From a checkpoint of a small transformer trained on Wikipedia.
Size: width 512, 8 heads of 64, MLP 1344 SwiGLU.
Architecture: RMSNorm before each block, rotary positions, no biases in attention or MLP, tied embeddings, normalized queries and keys.
Training: a variant of Muon for these matrices, 479M tokens.
MLP neurons of a small language model. Each row is named by its layer, matrix (gate and up: input weights) and neuron, and shows model dimensions 80-175. Each number is 500 + 25 x the weight over its row's rms, rounded and kept within 0 to 999. Numbers have three digits each. A neuron's up and down rows have the sign that makes its largest values positive.
After each neuron's rows, "fires in" lists the words (lower case) most often at its 100 highest values on Wikipedia text that the model never trained on. A number after a token or word is its count.

L3.gate200:479478492463461500524501466484471501472469471454477490509526512522484491472498486464502494481507509482492531479524487466514485550488535517485508509514513495477498479537466555489468500503523499514476443516485526525482468528536486497486496506482479502480524467507526523477500509498526538478
L3.up200:504508483455521519471470495486461510466493516457499508498513540494496471517489501498510492486512509514526503520499481469535494565535526516522476481545519539494535529503498564471524487467523498489482502500494525521469489506502501460507498463504459486441546489554547524468505467520523509491
fires in: "on" 45, "one" 9

L3.gate413:493517462540504509514522486487496483494531547540500469519506543497527486481511507535496502508447495496521481468489535472501502481511457502465495541512482495539524492517485498445498525489525487468506518486546565512473512462510516491496528511482502508499489490507491480501493488503480507538
L3.up413:540510477516484509485533464509494475478576527476497513560510525517497492467471525461500504542440471498519468495494496498557526486519465515518461517443484512518501520488529476492484473548509487505459464487504519514486514485503544487518482499497493505469503495497474490488459501515486526512
fires in: "with" 36, "in" 13, "to" 11, "that" 4, "called" 4

L3.gate996:524487526468550461511512468535486484513526539545492500466517536497497481575492511540489520471503481525468489457476536488462478494473514521485442499524485478473510487514480501465526522444471529522495500513510512514496482472491524541545475433498499480477464511499475502459551483535507527488
L3.up996:518548471492544501489536493450511487514509521480505515532523557520483487524499489511487478538498490493502555503493517492494507473525533523492434503471547495510483540543527517509463519522509506487451503501539480501456498490516544518481502481539439511454470479540461482497532509482508517503
fires in: "a" 63, "an" 16

L3.gate844:473483500530497501513504544469492471508544473488481497474481464449525496508468562491502482512461515538464467479514456483488461481429523497504533485501519475496504511494520487495525514488504488506496484513536511491479521493510491511509494503524508549476499492512523469503509530488488509519
L3.up844:509497477512490512488516499494524494464515445483484526533496513491516489482466508477460510498519485477442455500490489502509512527479468470486462481543517491455488505475481512457489493474480506538493469511452489532525527513509449481470510489506470490489493509500470495487512493512525499489
fires in: "was" 34, "were" 19, "are" 15, "is" 13, "did" 4

L3.gate1022:483511527481487548513490537503507451532520514514559522557522502534475499511528501502476468506524462463518521494491537523512530495514501503460532483530506481486506507469542466543520491462529523477497532534498551500485514510499451502452455474528491496446550512500502522471465501463477500517
L3.up1022:552507532526484492527468473500466465490471538486503474494493510486527521503481519527457534517482497476493508490495481518512472482510523453552546507470506508523502545456501494476502547513503502508517502501486489532524498521496508506500435513492540544515517467501567506511521504532489494535
fires in: "which" 62, "who" 17, "that" 13, "would" 4

L3.gate184:524464470478477534461518538492467517524467526480526497550507529498481503475486505504486487506504516521495535523479528494529513494452506494473550486465467480532481487501521485480479420540535489499523506522471492459447511493521530511477481530511501485486496511509466476444540521527505479503
L3.up184:498502451518526494509507524509514459554423521499502512507489520544513467479483452492469496476529541485511531485527551496495457503539503508489470476533522469539447508537467508518454471527515524513508595532473495501541488543507481506474509488471495529523496464457529477487541476520535501536
fires in: "the" 62, "that" 4

L3.gate399:439522475473520463527477492495480487491492525461492458485488530473505503492465522512515486547501524520504493515502479451544546525507551486515526497497485498461503483474505557443530507509476526526488504478494515524497500501537511486502510478478487525517482510510500492521501520509521530459
L3.up399:491498521501473443486497503544492493478509531520488539504532448531531498507496522484507521540482495485498496466505526506528492465525531540501504465545466466458490478537490558487543493497574513474470498506512438459472496529532472480503522473506494479482507550451537492467486521466518498501
fires in: "were" 17, "include" 12, "of" 11, "these" 11, "following" 7

L3.gate911:464560527485474541506497490469499502504469491507508502473488486522484474492468534483485517486487566465468535488484490510526535489489522484496490501484499453494491500502510485471517440498503491515441495553487482495544511556466476494477484485465546489478504534517509509462448478504496534510
L3.up911:481502533470452477501493510502504491474506529494492476544487504488492513469513510435474508484481529492503536488461450510480477508548480509524505477510498511542473483518467537491526494464498491528496481524517515496507477549496543456488475481550529465510518492503519514503506501515489514510
fires in: "the" 48, "a" 13

L3.gate879:513462459488481461498489480523518443494488475498466454492519513509498483469524522520523523457504473488537486533459487567488492506486514517492548521507495475524534484505498504492462501509460500514482504490504506490458473504479498495510483476548538505501474487476530470486531477507526535531
L3.up879:465506466514512530488501500543488506501509510510491494505524495490489534515465512537467493472505478571463485443495465597500507498472489513499497488479488544497498445508514511506492480516501509480511478451478499487497503512495500522502532518501524535540526512513497507482530502494520488506
fires in: "to" 47, "not" 14, "t" 9, "of" 5

L3.gate315:502509535490484515453488494495521503486484513547456542476484490519495492553487522490534505494514495496545521466459512514515481539499484423462492503580507454494518486546541474505472492538491479487488519501513501503492495512465453514530519462486495474500513484492508508480513503539521513459
L3.up315:466490514496437507459517479527513512499499499536487493505478505502462511482503526485490514484500554479491445483510516510439466502467491459500461483535492463482522449509471504522498528496507495485527486480482514430507515523509479506530514486490473524483449463519453518506509510514532445480
fires in: "than" 20, "t" 9, "not" 9, "ever" 6, "s" 6

L3.gate492:472506527497505489455501508479535485492478526499499490457505518545521502492477523451493474511497503457526512530484483521488551538458528486513502488517508511541488486569499469511482505524541506511530496501480522491476442496482481500488549515486479528504474490514458517520570453493472534488
L3.up492:453531458457506535463496555490496456496484523516492515509506515560531521488526450501498534488477475498481531460532517516488520526476519481517542461511512490497512474561490498505497513473523531498515473501456498488501490515525492568508489516507491544536467537492511515535530483526444543463
fires in: "to" 55, "from" 9, "of" 8, "by" 8, "under" 5

L3.gate343:493521511559463490535514492499472489499528500509496544491502498514465491498514528524519453522502503532496466521472488547507494535508484517508484470507506495511492563461532524517494485493547506491527516541470491540462493477516483494488507481490450452529533540480532500537494464513502509529
L3.up343:506480466430509500495478505488517516455494511488514542461493524492516498515460509545481514512527526506515510507528481530497520485460495512488484478492465493468477526484515535496496562486475505466478462506502435539521461501540489476471521481487452473479478539508500465493477480448481472497
fires in: "not" 38, "some" 7, "little" 5

L3.gate570:499503525523525503513433491516513480522485488524460512507498496504462510479512510463472532470485472487522498502509514518497516499478455493516450548540538501510499479513467519471512472474500499506471501491499533507504510512530460461502484497499510498487532502494517520482521489520458481480
L3.up570:518525531487553531469491516460488544490454548528498500460508500492442450518510467518533505505501497458491526539502500516488444492501510502506525524531508501511551487495531484532541469469488501539478513496521477474467540538505494513531512500505498531497486537483491500482510514525518513533
fires in: "at" 20, "on" 10, "from" 9, "for" 7, "against" 5, "founded" 5

L3.gate1339:546484471538468487467456533507481487484510463467510473510484499516480475532547486491479465506519473465501507511454518484485499521494474459498543540475535486453526545508464518517496482552517536511472509521505501476516502503506543463511533548491504478538522503507519497475515501498490465520
L3.up1339:504473486528489503514473494499492513487500521539489516484580500488506502517545450497485482474551468520497460468518490478532535524481471477449543501494460490448503547485482503500532526500498479559520485510456430503490513555486508488497515499451488506525506511471519496525502514467520504494
fires in: "of" 41, "and" 17, "in" 14, "from" 5, "at" 5

L3.gate361:513471496539488467522519490493528547503518467520503477512484499473497473496491499528476494556497496497506487517471483513470488514478508503479506451505493497500487524468482542440466476515521506508532506552460510487544494499485501467532507536500460497487487543495508503422481502488498463497
L3.up361:510477514478494535515523493484502472475526536487507483514516514524480455538556474523495498454487512487474500503487503505477478487483470500467489490514449502514523500461485492484501520530495519514449507474458503497471547523494490519483536525545506514446523514457514510519455509516475507551
fires in: "after" 18, "as" 11, "in" 9, "to" 8, "following" 5, "despite" 5

L3.gate29:463506511497489490499459446468579513511473507516502519525534478542483522487491511521498493515465477455490528473524532519512504475493508530527463483498558524501530519528508561505481465483511523489489518444474511509535490518478488509488448543534535477477485507531498500516533481475505506482
L3.up29:544484487498463500476481465465490466491466495508507463512463520501487534523499519506462467490503482503517541478439517452511495513481517480504541501482449524520433517460507524496510529545515493473464503499501507510520498526501520502473479477525496519482509478520485503499496498493508500500
fires in: "that" 51, "where" 4, "konstantinos" 4

L3.gate1266:471512494515521542531477505518515485512435504511482513518446523509490462496529509456506554517450484521473543532474538461430511507502502496500521506485515525503520524513519480466472564485472497529477463503477487472512495480499495497500471459471492515538486510524461495510510496451501460509
L3.up1266:474531526534516521511505486492529505469443504536512469479495523485485445539505506521517543486511503512476532498488532471547526517550516508497546537482489527526488542481522511472474479508483501492491478439520512484471459485462504508468487549519474537480489521545489530473493471483444501500
fires in: "to" 44, "the" 21, "would" 6, "was" 5, "he" 5

L3.gate674:516441502513506516473512512488486520532527476493508503531493478524536499488483502472465495500511434524481502490465444517479516467495502496524532523503494477500530486514464472430472484482503493508532511514523469509461530505507501509560511490521471535533448460541486515484527529496521488527
L3.up674:472490529469508461477484522471492445512511485507541490509520503456496538493507494467480472503520500455496510518466491530529517518496491522477493513469503459536478518548478500453531472513518483539495506517445518470508522538504483503467477515530546492485490519559536478492505475504489513505
fires in: "the" 15, "in" 15, "of" 8, "for" 7, "a" 6

L3.gate1267:477532522524490491491519512524523488504494545470511526477495561545511504533511495471533518513471537513476555503466482502477532499522536503523459503512506502557480518496452497470564473516468489494532547505498515517466516496508486461445497494506511507469507513556506502490488468522501511492
L3.up1267:528515475507461507477477505544495461488504509460493515557485490483498510504516488492487499488513513490496507482484459439451530520514524481521478521540542501505470558472519480488535486518474461483529530472478523530448503528531484483492512491508489497470499506534510508488493470491500483533
fires in: "of" 16, "to" 10, "with" 9, "from" 5, "for" 5, "in" 5

L3.gate729:499526479468526505521490508480474483448508525485508510514493516509469479516502486498433511490479564492495526498495491492502446500485516505481505472526504493506453500568479532473489472507478539459496485488518503519554501510511479501497517483484504544485504488533522477525453492520472511454
L3.up729:502522463506477493505542512457481494479467490505489480557511480561520483470458491484519485505509515503494548504501498516512470527491489519491487471478516513506510505541558490461501518508501502462516514477509513487515504513487496475482535497477478488486501495535528483466490471526510545496
fires in: "a" 22, "an" 13, "during" 11, "to" 10, "of" 9, "following" 4

L3.gate79:521497466457489465531534511487496475474475507457492473503487470488493509506532515535467486473473477523441471513495523477503513497459483456520468462509490476500499489526451559528551525543498563521501508484475489475489532479481520474534493480508513549471546519488467451536511476484478465488
L3.up79:501519458467525500493514487499494470525493501516492489503501536486469471519507476492524487526467457520502441533517492501493530497469478474531516517490517509510574496499491477551456490534502497524527490505500519476492509488535504471490508498562484478536482508519489519511544541504510496554
fires in: "with" 44, "of" 33, "for" 7, "on" 4

L3.gate837:460534489493480467503500496553533494506474487513493505520467509483520515507487500468491503501523504475538477487469517537478525508478520508493523472501496508513492463538529542505536421482531494479475453474535492537538478485527535523529494447498451545471469484530499524480525449469490495511
L3.up837:469531454473518483517480518507485524437517531498517471512534494489482512544534484525506504524523507478513515548487508527538480524529510515498515534508508501507502463482464520456481498469564494520477506511496520475515530502500452479507497440520513467510510477524552485502468502492497523480
fires in: "that" 91, "this" 4

L3.gate794:519511483500504495504500482507522495515480525522507537507529525462528525502488470532479513461500488514521517473527465457469524561442492510502469524483505532496533486485476543468494446474511501464519472478481482513542543511479482529531466517502506463503552483540517511522486490522449512492
L3.up794:488500525457529488544490486501516502459509505519481568521532493525555525510467522501496450518472513473514526520518499479519475533513498507478503525506447522481493498470418493452559483573518536484499514492503490493522533492499473503515504495526514461480492471557482481502524473481475504498
fires in: "that" 40, "a" 13, "of" 6

L3.gate1169:506479441501500457502484503449491525501496484474546501492520504510515507483512485506439499486488501486446500489501484450449484506507566482531446531501480479470507489543492517509508442551482492513554514520495505486484501493517513508513477517449500502535478528504518523456496528520509492541
L3.up1169:478530491491512490474488521474474522511461479513492502511544481519526479514444536506517478493536526512501566475473506489457492536483467455512526513511467515511463495509478536496493510506439523479484499520501489494481489509489529476489505498442535473520489524453528448466487477481505471482
fires in: "for" 78

L3.gate792:513479500552511519481516515481486544518498504475442488515470476525529525464532509514528440469533506466483501500518500498493495523499505476451515506491537439530494514484472494501468532502475482513464511503497522469494544512529547486500528503514471507515526475491520556443508465518483446534
L3.up792:537469534475516525491524451475532528519491450492500467555494519488516464507490532510477509501533510481483458516493493494481516475525513479510479480504470506561466487478494518486472530503506494498507489511517500492470451487502509530492483496511485516470499447539459521472517507502507495505
fires in: "a" 30, "the" 27, "you" 9

L3.gate896:563485538519511503469484499509478472471486489475507497500483498522497490483487467517524527492479497500502507533456531454500497504504512534519495500486511462512506506485515471505460522453487480475519498501499497495496521484487489482541486475480478520491516527519463502502489509473510498555
L3.up896:511533485498489492465511503488539480511476493477505542473523512526468468541491553456510496502465514484514512546501453476465516505495480483530458482502542476495504513493480513447481523487498500507491489560510459485507529492494493531473523508528466527528511486492448463489485527534515570503
fires in: "a" 83

L3.gate551:519511473519482456512514464477494524506526518479460538544481535515496478501478542495501519513513564530498506521485498425513528474480492462465484501472449507519536455520486469518467500517529552473522466509517514500501524526531511513508489496502510499501528471484495497485525477486474497512
L3.up551:528514536495500458512484498489523534524507500532501543495508492453502481498556531448568500480465493520495479492455476513525517471548494514547514542446493473474485466542540505497497502513480530545488465505545524536507498529526535456540488515506474473519515515542512471446538474477539464465
fires in: "as" 36, "became" 13, "one" 8, "part" 7, "an" 6, "into" 6

L3.gate582:502487494505476443506475502493488532472532480522473511493511511511525511471487530472530511509485516500482491543495525497501524482526506484493487501556497453488549501524490467489478460479491462521540445475465489510477519524511454497498487483510526478549502501523533472550528472466505549458
L3.up582:532505467509519529516494483481526524505503496514536498497476561458520459478455477481473510468527457495524519488515468445477457515500521497488532488478524514483479475489518470495518528492485517452495496522510493534518490508513466523505476505526513499484490487487493497438463526473513494508
fires in: "with" 29, "to" 23, "of" 9, "as" 7, "from" 7, "than" 6

L3.gate1204:483504523482497523531528472532469496502434512545497468528448480499489507497456492512474488523509548492543537507492517497513504467527503535480475461503493470514552520527465480443520477511463514482482467466482493480522495471477482489522513486486499492484511479443446501531469518525481513463
L3.up1204:523507510504478504507493471531531520547518522493468489512528461481451537542510535508514463485553489494539551478501516504498494472490554502533495517487502490485559504497450477486530451481498500537516524522515517473520503491503479489502495473508507496489485471480514494540523528496488474470
fires in: "the" 36, "s" 10, "000" 7, "500" 5, "150" 4, "his" 4

L3.gate162:515489498468479532490533533496486512508510557476494465512523505488493483502474507523544480524487480534523541564478513486502464500465535464522497487452455421527510480504496495518545485472517492489498503500502546485515524523481524504519520466502517492500477448492518532520548474493501487477
L3.up162:517542510465513522461520512535524494514556498508490499504485474508508525478484495513473537477526515539491484468470498500485548457472513476494514434488463495520528444494535488471555486514532500481491483505512532477511559507492532557491483474459485521500517494471517473526535445497438525508
fires in: "into" 16, "of" 11, "different" 10, "to" 8, "that" 7

L3.gate946:512471477473483479536486512468482482510452483487529507523473481523500501486504502535532504506505536476481515497509495489489475465472484477496469458511440455489508556516515500490501484515511474502509528511499476498551530478464544532499478461518483468504483478536462493548482511450522496516
L3.up946:545456469479482452520490523468511489464507492458549486518491487532454485490503504533520507507494498489480566525517515483536466478478506520476497457508491476493511504511480482491522506497505485556445515485519489504515495485461468514518513506532481472525491451501445454533489516468460517478
fires in: "the" 29, "s" 20, "its" 16, "a" 16, "their" 7

L3.gate180:484475486508492483503523471523476493490516488534495512540452521537522512484458550497529491510562478526494486530463505517488534518520517529531482467516486511488492487529539491515520492482539506518490466476512515498477506488511468469501502466517426546486507477478499483463500506484457521486
L3.up180:533517497487485510494468486477502487499529477515520546492530508512494494511485491482458536513492524467495533474495525516495560489450491503482553501526488508527521478486469502494488513505530511496487480514497491480492504510523483556520520507507480498522499502497515473514538498466482463479
fires in: "as" 33, "for" 7, "there" 6, "was" 6

L3.gate868:490530477468495451515500498516469530488475496504522549458471473470476506528515471458495501495457491495480467495499485518500496494490502511518505511508487492519505481508462490488500487477520529457452513485511479470516510503493511441524470480491545485483546514475505494446468508565474505471
L3.up868:515521499534498461468496502491535503471472465500523523533482536492408494463508482475530517548495482490500479513494479523494535485507520482536482485484463529519505497532514530517501498515486503481492510521544532454495496509477455427542490497500508486543521512478523484468516500533507521481
fires in: "to" 83

L3.gate515:485518526484513509512472464563479495472488500479522483518459508470448449483484519490480526481460503532523506511475519461533464524485521468503512491515507490538443510475464492512476556558514514484519504452499463515497502520504474566489511522529472502465443497501500496490459524521463495512
L3.up515:494511510490500530527477523470453500514475547508519519533494516519449520490437488484518462507538516489474475494495525547525529539480452510511528497524484567526501536496500516508513521495516450482450495491479491552493481482455493476476511522511481468453504479501502523527467481463470538518
fires in: "to" 26, "the" 22, "of" 13, "for" 6, "despite" 5

L3.gate395:474481485511513442504501506481481502442472524498530505502496469510510492481493478491531512474470523485541479546482562500481485473496440524538489513507477479496466468518510479536518513476471529498504521498498472479504479511464536452479525477494506507473508499491490480475453471537469494498
L3.up395:505485521504493399495513493494510535500538508498520501499473497531497462499498504496555505497458489476469514501490553437512485522513503504564505513495482463509530534513490493493513510519447491475498532520491489521514467496548499473519475497479538524536499566510519499511482516450530503480
fires in: "with" 22, "to" 15, "of" 10, "in" 9, "without" 8, "after" 6

L3.gate1208:536507507515484460498482507527523515498503531497469489513523501554561563502489462492471540489512484501494514500519508497506467474500477488538471542490522505500546482517501465517547509511504554501514476472527501533472536504534485511486491439478475517464509524517547485513523529485485515501
L3.up1208:547561483421484499491502526467538488487525497511524496490484487480529524516512513486496485494495506466544506533529485513523498492465474509492491504482498493477460502541475498524526452502472479495490500512480484487477513473550503488524493459472485472496532490519479472462520500462526552517
fires in: "was" 45, "became" 12, "is" 8, "served" 6, "died" 5

L3.gate966:525502530498527486521478501482484511481549526506492490504424501492503491490519502484479504496504516487504543504518478496516490492501483512471465476517523484459501480511487520528457465544523532474478492483499527483481492560517549485546471507459545537500518527476495514489484449469505459490
L3.up966:539450475550514523460493452497518510507515500525525484519466466486493488546468479487508498497487533554499507466509529508494465506528506492507519534472509514473531517497505518494475454531511526471501497514501494505483483544462483493476469494493512507511499516476525514479465460492455474526
fires in: "in" 37, "on" 15, "of" 6, "manga" 5, "as" 5, "through" 5

L3.gate916:471441510503507524514502516493466490494509546521514458485503527514515533482455502509512528519480529462521497518495531518528512513516486490515482477515534473477495506489486509472522452492469501518488486456516483486470501456458505533507507452507530529489502469493472495500464488482483485524
L3.up916:480459504510514457545464462515491434512455516519510515515521497488509500522496511491526560475481505472572489522487481537510521477512461490520482466470521514462526482492453527492466484535460483500502474432460526480468496490487521501458466474517486535490506492501457521504532491467510495496
fires in: "people" 23, "those" 7, "others" 6, "each" 5, "other" 5, "individuals" 4

L3.gate332:483459494527505495460499471537508531495499500497489518501507493509512514552496511498549532479483521479486511505508463501504482497497525479500482445528494487500522487468510489530518497469491544524467448544506504514477515486547514494526489472492490455450516508489471502532490501504497484513
L3.up332:537503452518490496518495529482446506473462490499536487510513517488477533516463529451514475507531518465486476494497515518521541508508518455497505468494470484544523485494488510506509520479486523496464451535501479499503446511533504509494469501483540473500502485515451508484558529461552463509
fires in: "a" 54, "american" 5, "concacaf" 5

L3.gate317:519524490507512501454475483505506538491520524483486497529503545509533484526463500486539498475519500492505479515472535497485515505495501463481474457461512463501494498526492527509495508512524516481503516454498463514481508500480546472539492514497493491495521492502518481516509521482487473527
L3.up317:525528474492473524485507503518454531559520512517495532490520503519458507484491505506479488457493531511537490525486516480524539484514490537484537481543475473475550472476500495493494478484536476543460556440510478465500478534518531500524500489517519520552461494490522468512484504551500479508
fires in: "by" 15, "in" 12, "with" 11, "to" 11, "from" 10, "as" 8

L3.gate1087:461440465492490476526513509523466536513485492483545503488494533492522527488515547445509487507466496510500489461471484493510481534489473487484516523499519518497515521559515500503493507494503486514491529467495486448534526530527485487517534445484485488479507456504518493513518490464497500497
L3.up1087:480478494530496503500540529497484490501461488481505487505490506490487554501546519483511501515509507495441489492532474498490449508455499498501509494472498497468530519497501498513527484482513484536528499526497482479446467513511479486480489473528471502527476433507499461532539501459480456465
fires in: "were" 23, "was" 19, "are" 17, "be" 12, "re" 5

L3.gate994:486480485507555465508495480498476512489463498490510492513537543532514518516540497484548479464517499509513510549488530488447487524485514481552490504484519488522489507492460493477527564502536430523471493473510523527482511490477523498525469515474496510460484515531512493471528515525487482484
L3.up994:489490454487513481482508511502485568496493509477509551505484543531481508485531514546512527498485513489494459484506506500506500513502534501490468474512448470524522474509481525529489559509518501537496465508532523511477473504509491511513496506469507494448472479526502475477518451527436492490
fires in: "a" 46, "too" 5, "of" 5, "as" 5, "was" 4

L3.gate824:500498484479464505483550550459517471489497541480484481504557504509497444502508477493529459474472500457477491506497510491499497507518516496506495492528510464512490494490483513532481511501530532496526513530482507474479511493498460513487464504426495473501515457490553511512455547494480549451
L3.up824:482486483481521497491487475470504519489475519536506492499562503465516503489492510467508508484476487456502483539513515523520505514525538515521535500477523486501531531489474494442516499553516446510538502487461506503509466521490500506489562517448490483532522466494516490487505484496511512516
fires in: "on" 60, "from" 20, "since" 7, "upon" 4

L3.gate1017:506464535523499514529497505493495501495522524488503511515502527466426552462493546506526491520536512479510473544537494465529521522474496556518511499537483502511494480531458513502496513482477497493453490507534490518467523488479463529505507543522506525514475513503496498477493542496466464472
L3.up1017:475513525528482520514500497490559492511538513467414512511490502539512488475504524508475518514527502501522483486460481507503524501506473479454519457565485472488488574477513508483507514523487466502501456492496441513478506473499547483490516498487461499484502500502518491512500518487521481520
fires in: "is" 25, "are" 18, "comprising" 5, "were" 5, "provide" 5

L3.gate870:513519462488465545504528460474494508511460570493500521520521508530449497485519528469451496489489548520476477481463493489489481470552495527509454465482496496477461478493500525487512475483521502471508563487446526553519513519530498523500476445464479528476518484494467501482538513532538504500
L3.up870:496534480494524491484533521527547472493514560548491508538506482491503492512529503459437453527533556497527543528492497464531512473515490530508489497504504523508516505512516491469494488512515512548480507465513520505510486507520517550498480512488459490516517451539459465512467533519479489502
fires in: "the" 51, "of" 8

L3.gate470:531498443506450516512504550502504516489510519475488493506492496443509463502508521447450519505486538484509554551495477534507473518473534495508438519525508506535504516470506513501482520503495565512511497534487515483475537460509468517478533473506508522556494507527495436482512483505463481467
L3.up470:502496542512491493462524528512483533555483473446523504498457489487524510439511510489512509485487522516505512519484490494532532520496485536478518511504511525502533500464518507529534536511489484506518521526474435500515497523495501520536471477531513529508489527476477493535513519452504484531
fires in: "is" 47, "was" 39, "are" 5

L3.gate654:515561498505511489516520531447457542496485521471481494489488535498496553479521482550503518510454512470513502496524499505454554487548488494490514510484544476509510482507498505487493506485528511502487524539529478480516490470494541485461499459548500499447485484486494476501492524524503494519
L3.up654:501487498473542571528539479484507460458505498477505474492501523521495493488466461526515529552540514560512501470499516512509533503473479492476538507496541494492515479499534476488498479495565520484516496516477481497531545544499474537494478526481575495544516494507514490529490523515501530543
fires in: "such" 23, "known" 12, "even" 9, "brown" 4, "hybrid" 4

L3.gate1101:517497503508475516479485468517469504486560490476489454531512520470530532473540528497490467495509480473525476484491508481470503497518487489484496499504480460530498524576508475501503484508527495511483467465504521507464471509484498473499501468500497485544542511480544468493480492471496459535
L3.up1101:476488512456538513504486517518516490488494524518467506488498519499498489491499477466512535510520507459522431494459514504461544527515497516526478478484464480505550485535487522493552578507511478463456491503497498512464484505541504488469501517491485551501495472483486537489492499458458544497
fires in: "the" 74, "united" 7, "late" 4, "french" 4

L3.gate1023:521509446502492482508444513511470502532483482459479492483492472506490478488529532535528476492533524496474524476482476522497503537490491512531468507480549483512513452496469534500555535495485495471494561518454526533472499491484533498484453467466507483475499512513518494529522490499529494499
L3.up1023:522485471515511456501484475468460474531497488416523535490509483473506480481513539521505473502498500464448472521497499525492500520507509537482466517434492492519504512497525538461531509529493485492492548514463476518492537477466503486528458498530522482469473508515489513522471462526557468523
fires in: "was" 23, "is" 14, "s" 7, "not" 5, "it" 5, "also" 4

L3.gate947:485502527484501495508474485510504498512518493507459527443483493529475533542485478538474485482526494478527525525481503465489483543505492511482460551475473498514469514557485510520494517474497515513502510469473486541514523462502530483502464526508476470502548508514493480496523462476445547495
L3.up947:511485524463508564509459559534508469495516477516507490474591507475511521510429535479501450576473477517492449472520514485512495501477511533488498490487523451481492484498514522494499512481489550481499521482517522495507462537512480477503528430552502485448493472510528518488500507492503534476
fires in: "29" 18, "39" 14, "30" 10, "9" 6, "1999" 4

L3.gate1252:526506496488518498474519480420496508480491547531478526506523497536512502469509505510525476484497510513499505479494559456508505528490495518475491470494512481463542553438519493538488454523545467515494495549460524477494525501472529505501474474476462515491508496529499501506517499466471509501
L3.up1252:491497496481522494478510459477468483473466523492502504524522498525504522517517522522524472447524470536535519486517507470543453537503499489515496477491493468464499511472512467483478510550561455526519537524492486476508515474490526487435463499491472523493536477522510502496535486436469466451
fires in: "at" 19, "from" 14, "on" 9, "near" 7, "in" 6, "of" 5

L3.gate217:488504508524491488506508532471507465551461471529493503465498450502510540459554492514497482536507494491525498479463521511518534545507513482464523519467488486499487488512551508506492480520484514461543551472479520470504485520503484457489510531486548557491449554484505496473495506487507500456
L3.up217:459535491492476468522500573469508502558517512484488499477506496504510484494489501501495521446502517496480562469482501479493496538517519491515443482483500489501545542530482506492479557501507495492491509537491504434459518499514462512520541485482458497484463509491487523546533510503497534534
fires in: "university" 26, "academy" 9, "college" 6, "degree" 5, "school" 4

L3.gate591:504470471484503500491481512485504462529492495473480472491554456492495508486543498522502500479546504531511481509487529518498510510489526510472473499499514486471463471440490508484524468481528461497523483543504514546500493476512516521525459478495510477518546510561490491494527463529488541488
L3.up591:487494491482479496477517513488511486520483513481513519515481464510496466499536509536460514484491502510519501479506532512518479561471499486465563501504504480492462466478505494461528481496472501471497513481514537477535515437547505519502512512515525475500524506496516510491492484508507565485
fires in: "that" 43, "which" 16, "until" 7, "area" 6, "what" 4

L3.gate1085:498450463472509482518488508512533527464500486512509509515502498499501492460534475497501533510522516571517506551531489486496536496527541447497490464565521450457561506510529492497494506471478530549528482500500515480513503501518503561495518479496527499528517453477517495550501484525526493555
L3.up1085:481522498496505485471508510474534515483532485518483541477554524473483472523492503513514515459501507474456483523529490452529504476472486534474490491477512484491506528472524474489509519465524526494490477468523535515505490510562517480472519459523497506500448509471484485508490492488483526490
fires in: "one" 66, "two" 6, "ozone" 4

L3.gate829:500489510499505484476494510473534497514505515560526519485518501494479476509472513511458506494493522515516493455455523544460542505508512463473539459521506496525559510538471503476507489487445460456528497489490482487473501538499507491517463456501509503451474515508495494475535486459525544496
L3.up829:459470526477524551533498479481515512527537469493483528484503538515481505481470481513524488464517487534484527523487519513506487517512552485513508500558507479512530479500498498480481481509501476484494501487511488542436440502478490534529527508501450516505490477549461524494494471463504562563
fires in: "of" 24, "on" 12, "that" 10, "to" 6, "for" 5, "how" 4

L3.gate822:468507468513492556481486505527465525511489534524506536470505505520504463528504453538523520492484534467490544503505480498484483484490489533507461485514559478509496482511506519469524525499489490523506491480490543526531477491511488539492497539466486470477449499509531502533523553544514504519
L3.up822:466539533484485485511495524499495497498516465510511518507510494505509464473536497514500530504467533494481507495492505461549499459506525491490530528515507510504502479485549491521447513532465463527481516536538518496488493564499529490522487541473506527463531533513501498513500520466496496546
fires in: "later" 22, "of" 11, "in" 8, "to" 8, "again" 7, "on" 6

L3.gate467:527484451527487473507499497487496456529482474460488499502514493484538516485516497492487500495508500473527537508476511519487466445544498477513527499498470502506508490489477476510503447512485473460507481500505477528504506510504525508511525480540510518461554505499512524506552507468485478438
L3.up467:518480495526505503524524494466463463530474445507510474527480488537526454534478481567524476500566529540514523537498536503515491473519484441529488524501503483506435527541482461574501488514469482493482533472505521501554465499470504513489513527500525490511464481529475529476449486505534531502
fires in: "the" 72